Weights of a small GPT-style language model, trained from scratch on English Wikipedia.
Architecture: biases, tied embeddings.
Training: a variant of Adam for these matrices, 491M tokens.
MLP neurons of a small language model. Each row is named by its layer, matrix (down: output weights) and neuron, and shows model dimensions 288-415. Each number is 500 + 25 x the weight over its row's rms, rounded and kept within 0 to 999. Numbers have three digits each.
Before each neuron's rows, "fires before" lists the tokens most often just after its 100 highest values on Wikipedia text that the model never trained on. A number after a token or word is its count.

fires before: "\n" 22, " |" 21, " ±" 9, "." 6, ")" 4
L4.down1183:497456504532505489506494486469474454512520514521500527461584455464535512471508488541511499512495531516523488482473525495533467450533491500505540493515474473574520511463477485538473483491515528510475494530484482487513490486494517518515540536487496539447518528527523479472440471524514535496503514527491536509497470521512447474536514468519485482458485525524515474506472484504508507472509

fires before: " |" 61, "," 5
L4.down1610:502535523495522463437535468483479455478470529475491531461492497522544526502462499518494489532516501479461503498498495500492504509507557519522508488460534480515495488498518517504500455491465496498498507533516465516514488467482578467498471483515484522495530495515528507506439499514518495493508526501484498493499463517514522477526475518486516502469504520482512508516478472494520467515457

fires before: " |" 26, ";" 8, "." 6, ":" 6, "–" 6, " 3" 4
L4.down378:493531500516499508472476461538495483535532485483468500508466499442491506514500503529547521482481484495517482492493529513514485459482505499524492527576469502480514479477507467505504507504483502505503463512478487515469486536511479542489516539494477501482601557493509525503472504498546483482493496473489476508499502467504480533517523468508471518488524520477483496485480573476510512536478

fires before: "|" 33, "-" 20, "The" 5, "pin" 4, "(" 4
L4.down966:470492510449476488519525480525498498452517486470550500522483525494505473518475451491503514540507516485520535511482462493545496515534494530466502483512517472493495507487480514515495520503504521538503512456497517513477520532490519516515491491498457500481539498532484507510507495524497467500506486495471528500498453539460514476485545459537510490481532511496504491521498494502476490534509

fires before: " |" 25, ")" 13, ";" 10, "\n" 9, " —" 5
L3.down937:527535490451505511501526510509502518553523490497481510503493490479512509562496539514489525531514491463545498558568528516489501481515530521497479479508514488471489514490465505459495472467522505500499495511515509511542470508547509513505448546472536511474504525503458532496497460482474494481507481534532538449510522501506542483517528496495486498483508491473482533510527524519510510517513

fires before: "|" 56, "0" 4, "1" 4
L4.down1024:472520469455491427522505532506510504539497496526509494508530511512549406508495507535522495520480493498498522490525469503528520469550481540503473476497498495508505513532440530487480445507504491479502506485522519499510493535513455462524510523501483511535502502488462511506541500502480514478481500522474506507526457499502531485532504464516527500509453460483477497508517475462504553528554

fires before: "-" 57, "\n" 18, "|" 13, "=" 5, " |" 4
L4.down93:484535513505504507484511495500515451504524478504501511491537449417482540529498490515464482519484497518511494512488515498465497482460489482494499534480487476516484443495464478475527479513517482504511476508482524492512471534507488493500529499457491492483535503562499466509475453513494533500550488489508500498520495536484513490503452505502527484528536526495484486505479498496501505502479

fires before: " |" 35, ":" 16, "–" 8, "\n" 7, "-" 5
L3.down955:502501482478457515515477478463510526539490507500470515565505537533460546508503555517506556526484548448487484539506504496505493474485487496473502497564470509466480423486462522472490490467488440517543537550496462486474514495504506490497493509496541453522501484532519478499509507517528498527521477469491503508471514482512547522486524485508502489454491499516497527493538506458512491487516

fires before: "  " 33, "\n\n" 16, "\n" 13
L4.down1714:460481447477505555523522550499470458455475468505502465506529512509498477513502498506528511506516549472532503465503496513475511522504530489506510436476489491508493468508477516497517525478557483462469496510472476534482482472507512487489483514501480502451451476505499491519512466453492532454499514460526522479518461509492503510525533503509505473517495510506503512485529471495489530487496

fires before: "-" 69, "\n" 24
L3.down1676:496510484470519528485518541493518512490504503518510473457508501485543490488505492503501547487507467464542533475507477480485508487492547485517491502507488443510465526491495494451543474484511517506459477523465547491540519500523550495467518497503477501478480524498527531518523466498481532479499499502527503468491514489514536493500500509476521532474478495526465523507532501546511532486510

fires before: "\n\n" 37, "=" 23, "," 8, "\n" 5, " is" 5
L3.down277:532464497485495482469508472454509479506504473468460501476534478498497534468483525509512528505505535540517504496547520530442492481496534493476488454477514467533482524486520498454491524469516503474536474532462458491510489527520485524529490483495498539538513484551528525493497498528503513468516507504500469508490476500451498496487479488489513486526466482512519503524471525495533470503523

fires before: "=" 62
L4.down1582:477501535516438483495553456520492463498471486537487526511548438454480487485480445511527478529473492454531524526482509540538505480467495524509463526453487475468475490523480490505505481510479492538511544488519493482512511470476522512508546537491492544514536528513536471491537509509520524494535485532491540514483498505488477497503518475499475531504480510511474463508530513487488548484512

fires before: ":" 35, "-" 12, "." 5, "W" 5, " Total" 4, "N" 4
L3.down1927:513532518480498520491495459549483525525514533523458472500531479549468518515521517518531512501480474451490497499509505522463496494454500475501450508494479449520524492505461506504483499481439482517555490494522441489522506553526474509502471511499504521492508503475509499499511463514536527479501473478499499475495488473536514512509480463471500507477513508488468448507537503493523482510477

fires before: "-" 27, "|" 24, "\n" 21
L3.down607:483486524522502559451461493496492492509455520517500459546468521471479557586463495490460517489439475506446503521454500489508485492528566491511493453513528498504484500517460532444531507496529485485480515559511510487484522453511506519512482459521508511489500468547474508489501518510534474510481479516478521511468514517470492444488468497506538512460507500530533520494496505462505502495461

fires before: "|" 34, "\n" 25, " J" 4
L3.down1052:468448489463534492510491524507572515519535467469530484524508495524534527523489513507476528467506457463504535514514502474504474457537484542517462506479482487452522552436517463500520505501482500479439449501518485525533492504520537471502492538479500468529519522498500475505490495496513492517520499524469541492505486445497516500529501468504481530468505517494466554484507503476543516514516

fires before: "-" 35, "|" 9, ":" 9
L4.down1260:514531501546514482450470482509524478496518492520487522467521523531471526508496472497490503459484497486441511497522500513545486489481540472514479522545506473539487501489468488503482505509514523484519477481497491518528528477516524487458509464456505517494543517489523457508475488510462499536523529500500466492514529518482498498486484564503480512486537486469494482502471484491549514503487

fires before: " |" 30, "\n" 10, " —" 10, " -" 6, "−" 6
L3.down212:487412505474500531518505519510492524515516490482515531509509528561525486522486474483513535482472475452499483451485468436490503518546512457522507504486477483507490514468527566466536482493509480486475452524490485501540480456489511530528481500532474494510470451510531466498498457536510505483465511511514465480524469480529519452441507474476475487447479493460513544528517486524512480544473

fires before: "\n" 54, "\n\n" 30, "=" 13
L4.down1335:478514504548464528468472486521502506485508513496468548497488528530487562563501469503514514486483523485435471488502528483528497484474502510528559481516507487492437438560483495431446493507518505538493506503508498504478501480469493476470500493496496525510490505488485540490517469493518523467499511473516464504522553485530506508476509492487511507507547474471504505506502494475515526484472

fires before: " |" 48, "|" 34
L4.down1044:480469495450497502502517571504530539477494464507523510529506529463556481495498473487495493509483462472475488516514506511478509528490430535501427471484516505510472524472472483524510477473467533486466455495537499488509518512497491485489446533509460520569486503462485476501503532502480487477486517550508477502497523501518487491515435530500505492494529460501490458529534491533529525517489

fires before: ")" 33, " |" 25, " (" 7, " —" 6, "\n" 5
L3.down1067:488465480494469435495492486504497494437501505496530471564530509488558484523483504520524560489513483521507528452496505536547484483484481519483459504529505480516449518547512515486563501472541528507479494556520568491528496510498496472514515472490497460512487503518527513518528448507480486494477511512538484514504522490521500501454515507522471525497541506493503476540487429526537472500495

fires before: " |" 37, ")" 14, "0" 6, " —" 5, "\n" 4, "." 4
L3.down1011:448463522495477517551495543488503522475514478495524532504552541535549513502502478453523544468465510489495507492466499524530512484530481492508531458477472470504495481513475520521518488509541522488449508490496459493538522503493477492525514505513469461500464469540486422534495473479491483490515481551474493482503486458535496484512483470491513504438452467477459512493512522497501527540485

fires before: " |" 18, "." 16, "-" 13, ")" 6, "|" 6, "," 4
L4.down2022:487501476484480497498484464508531510465527473524558526482465513531528515506483459469536502451515508488506494488507505481531490536540539476438502518514524530452491497522529485493546462491518482507461509511526492508518489496458515505514484512472446480460451490487480527514483503480500517527523460454475527504474488496493576527550527508524528492519470459491503473480508523499480488503506

fires before: " |" 80, "-" 6
L4.down1371:463493529500487491524525507508498519515492530536493506500446512527504502510466543507482483489553489481508499511544494523504461491551532491496547463461522522424461496526495510479518513523516499491471482475518498518503506494504529471488499454485504476498510469474482511469477518507531509505454490503463501450510537503517504483477521526462548510496496538457524500487443517491511498518525

fires before: " |" 43, "%" 9, "line" 5, "|" 5, "B" 4
L4.down1463:533530517479511555490488516501501523494494471481537529487513497468526539514479520525519500519496483505548487488548497493520479475535455491539508481486474493491527501477494512461497502448489520496527509472524511521480518509484498538485501505496508523465515503506468478491487532512469490514550527516502497549493470519498474527547484480522520513454477506466519476509525513477526515474526

fires before: " |" 24, "|" 23, "00" 8, "  " 5, "%" 4
L3.down1481:512491507505500509489494484525519521507496526497465480512495466501459483539510541537523454516552482496501484506505499546534497485499521531547430497544513485532460487463471524520559485475527497505428469526497502498464487534481501498445497473463483513461507471502502520496518481516499468499500524451490523479512503496538519505521481507455518500509508474510478476469493469492490534499502

fires before: " |" 32, "=" 18, "\n" 15, " =" 7, " (" 5, ":" 4
L4.down953:506477524528537493474523511494495511543418536499490487523466543494501493526506527501510516504524503485523489495451520471516471470480489513469513480498521485476532507503517530531511526507523485483460535558545504496514499505477503444538437511514505482498518459496543542497504516527541493548455527450505508470510512490466513469487518489499579493471472509530508493542450524508501485499481

fires before: " |" 44, "\n" 7, " (" 7, "," 5, "s" 4
L4.down1616:545473503516463515465534519504471473484462481498499498484520493472428504501517516500451541501488468501506494466533513488465517506518512492447491465461523468523464465507453502460502525489463523537499464504494494463537495500516521463465514497502493491529525444471491503495507485513467498525495513499545451492500502524521510502498475479498480499499501504505512501535495496495542470529498

fires before: "\n\n" 53, "=" 39
L4.down724:508487503481510495472514483507497515516494457502507488494558469491493507481480520515525494463488524482500497505543487522498482451510531466487477479489491519470478514458529520525532513486488521518525522519510501515484497545498486530509516498481522536488493500475540541488533520479506509484531462482494479469506457520502539499538520462504524542495470507500500480529502482528517494477493

fires before: "\n" 30, "\n\n" 24, "=" 5, "rou" 4
L4.down1174:498523497549441499457475481506552482509541488502481534484468564528470524562533503483477513475422469496461494490474512482551496515498504508482532514532492494509512466515469509452470488510526523479465520442492499497512493478481472442489539456517526498490560487517503507513493488510526533492513528521474508498504512493522538476520537497475445495480514490509491541489484527493520513526522

fires before: "|" 100
L3.down1094:473529502469506549487493521522539513483522487489516482520517488482487503565468493484503513522487449515510529522510498511533478460514503512513467484489513496530496472514463493512504512513531493522487527473581474515493519526480488517495516454497473514477511463551459474470501472511478482473514474491479536525497501509463512495530516512505541493468495492489536490493482482472503520524526

fires before: "\n" 23, "=" 14, "\n\n" 13
L3.down1297:515515497523497521469474459492519489491513545499478512498523484503502506521489485511504526488506487506496485498510547491526493454484532502478505528480499490523497463547500464477475468473482474543507489481473454478500496519515478489473465505495499506502522545494527480521512471479498525491518487464504487522520519533496509489468485531536531503488533499477468529515526495533546498477485

fires before: " |" 28, ":" 21, " votes" 4
L3.down192:474489497476485436485532497480515507487537495530500524482526498497539489524467493511497458464493506494466495493508528496506501493551538481532517491534516493485474516506504495489472516537535483481485513466516490501500519509460514489472517468501451513487495475474489506493507494514505486523496523512452475457485529500505507463496553541494545497502481478501481493552477474537498529489442

fires before: "\n\n" 32, "=" 18, "\n" 7
L3.down1316:452522474526548472462516472470481488506497509484455484584510501510504491482531513528532523538507537512474518533516499524450504530514518498546485464548523540544514501556525500498492492472502460527532483512523506494492468509465501523535519503505516524516510493514537538508498506495512489486536518492509451510524469483487520479500472489508523486490514501477499503486484470507525464467472

fires before: "|" 88
L4.down1309:501526489449509517507528552478519487522495465500540503574497480483507502497503509458552527525476432530508490506508462477517522488530480490540501564502471481519499521499496516490507485480468503500542521480531483467471496536496498469469502487509506509518544505500516480472538470529464503520496480482471502554543467492521511536532492506488493508460494521511492495489462521511479524537505

fires before: "," 27, " |" 16, " –" 14, " (" 8, "\n" 7, ")" 5
L4.down1316:509468492508539455462494463490473464492488527455480539522502471470480498498482557506501493525497524488518477515492501528504461484517451543491485487496523487513522498506535481513482471466503513468478513515526495512519502454514470502514467487482511534540517524538488504526490518530525500525475501520452499537478463512517509509520504490505470499519497473535483492488479495483493514521503

fires before: " |" 44, "." 9, ":" 8
L3.down76:490518533513503491510500483469514474536474495508489493447491549533486482520477537512510486517517496451465508498493494470551488488519509489483447519465520527466476506535517532465544468499525517506443502530554491556524496475499480515479516465476494573488516435499493513479521525520486530490486475495495538519463478487462537486524487496474502500509500515467537468557447503501487493504505

fires before: "\n" 45, "\n\n" 24, "=" 19, " |" 6
L4.down1108:482506522490487499459505488467511511507487516514444531496499484512483519523477484523481505476532480512526461486513536477526529481498485521493484454492542472467531527498505488496493471485506521543483523501491504531518538486462490551471524567476513526511497476529532506491501506494518535486489506506497471513486450486531524550512499479495488484498508512462533478516473516459536479499514

fires before: "  " 35, "\n\n" 12, "=" 7, "\n" 6, "G" 5, " District" 4
L4.down367:489468498493464456496496512534519439487499496498519488480466532485480463499523495524517499506485511472468511482520513487537504509513504501511518497508511501514534509507504553467506498537503476488499519539468529459498517468481487480480546486493471494489498494505517470539492456522483539496494495497502529469505506518499493473475522526520453476521509451429520521469537523493488526505529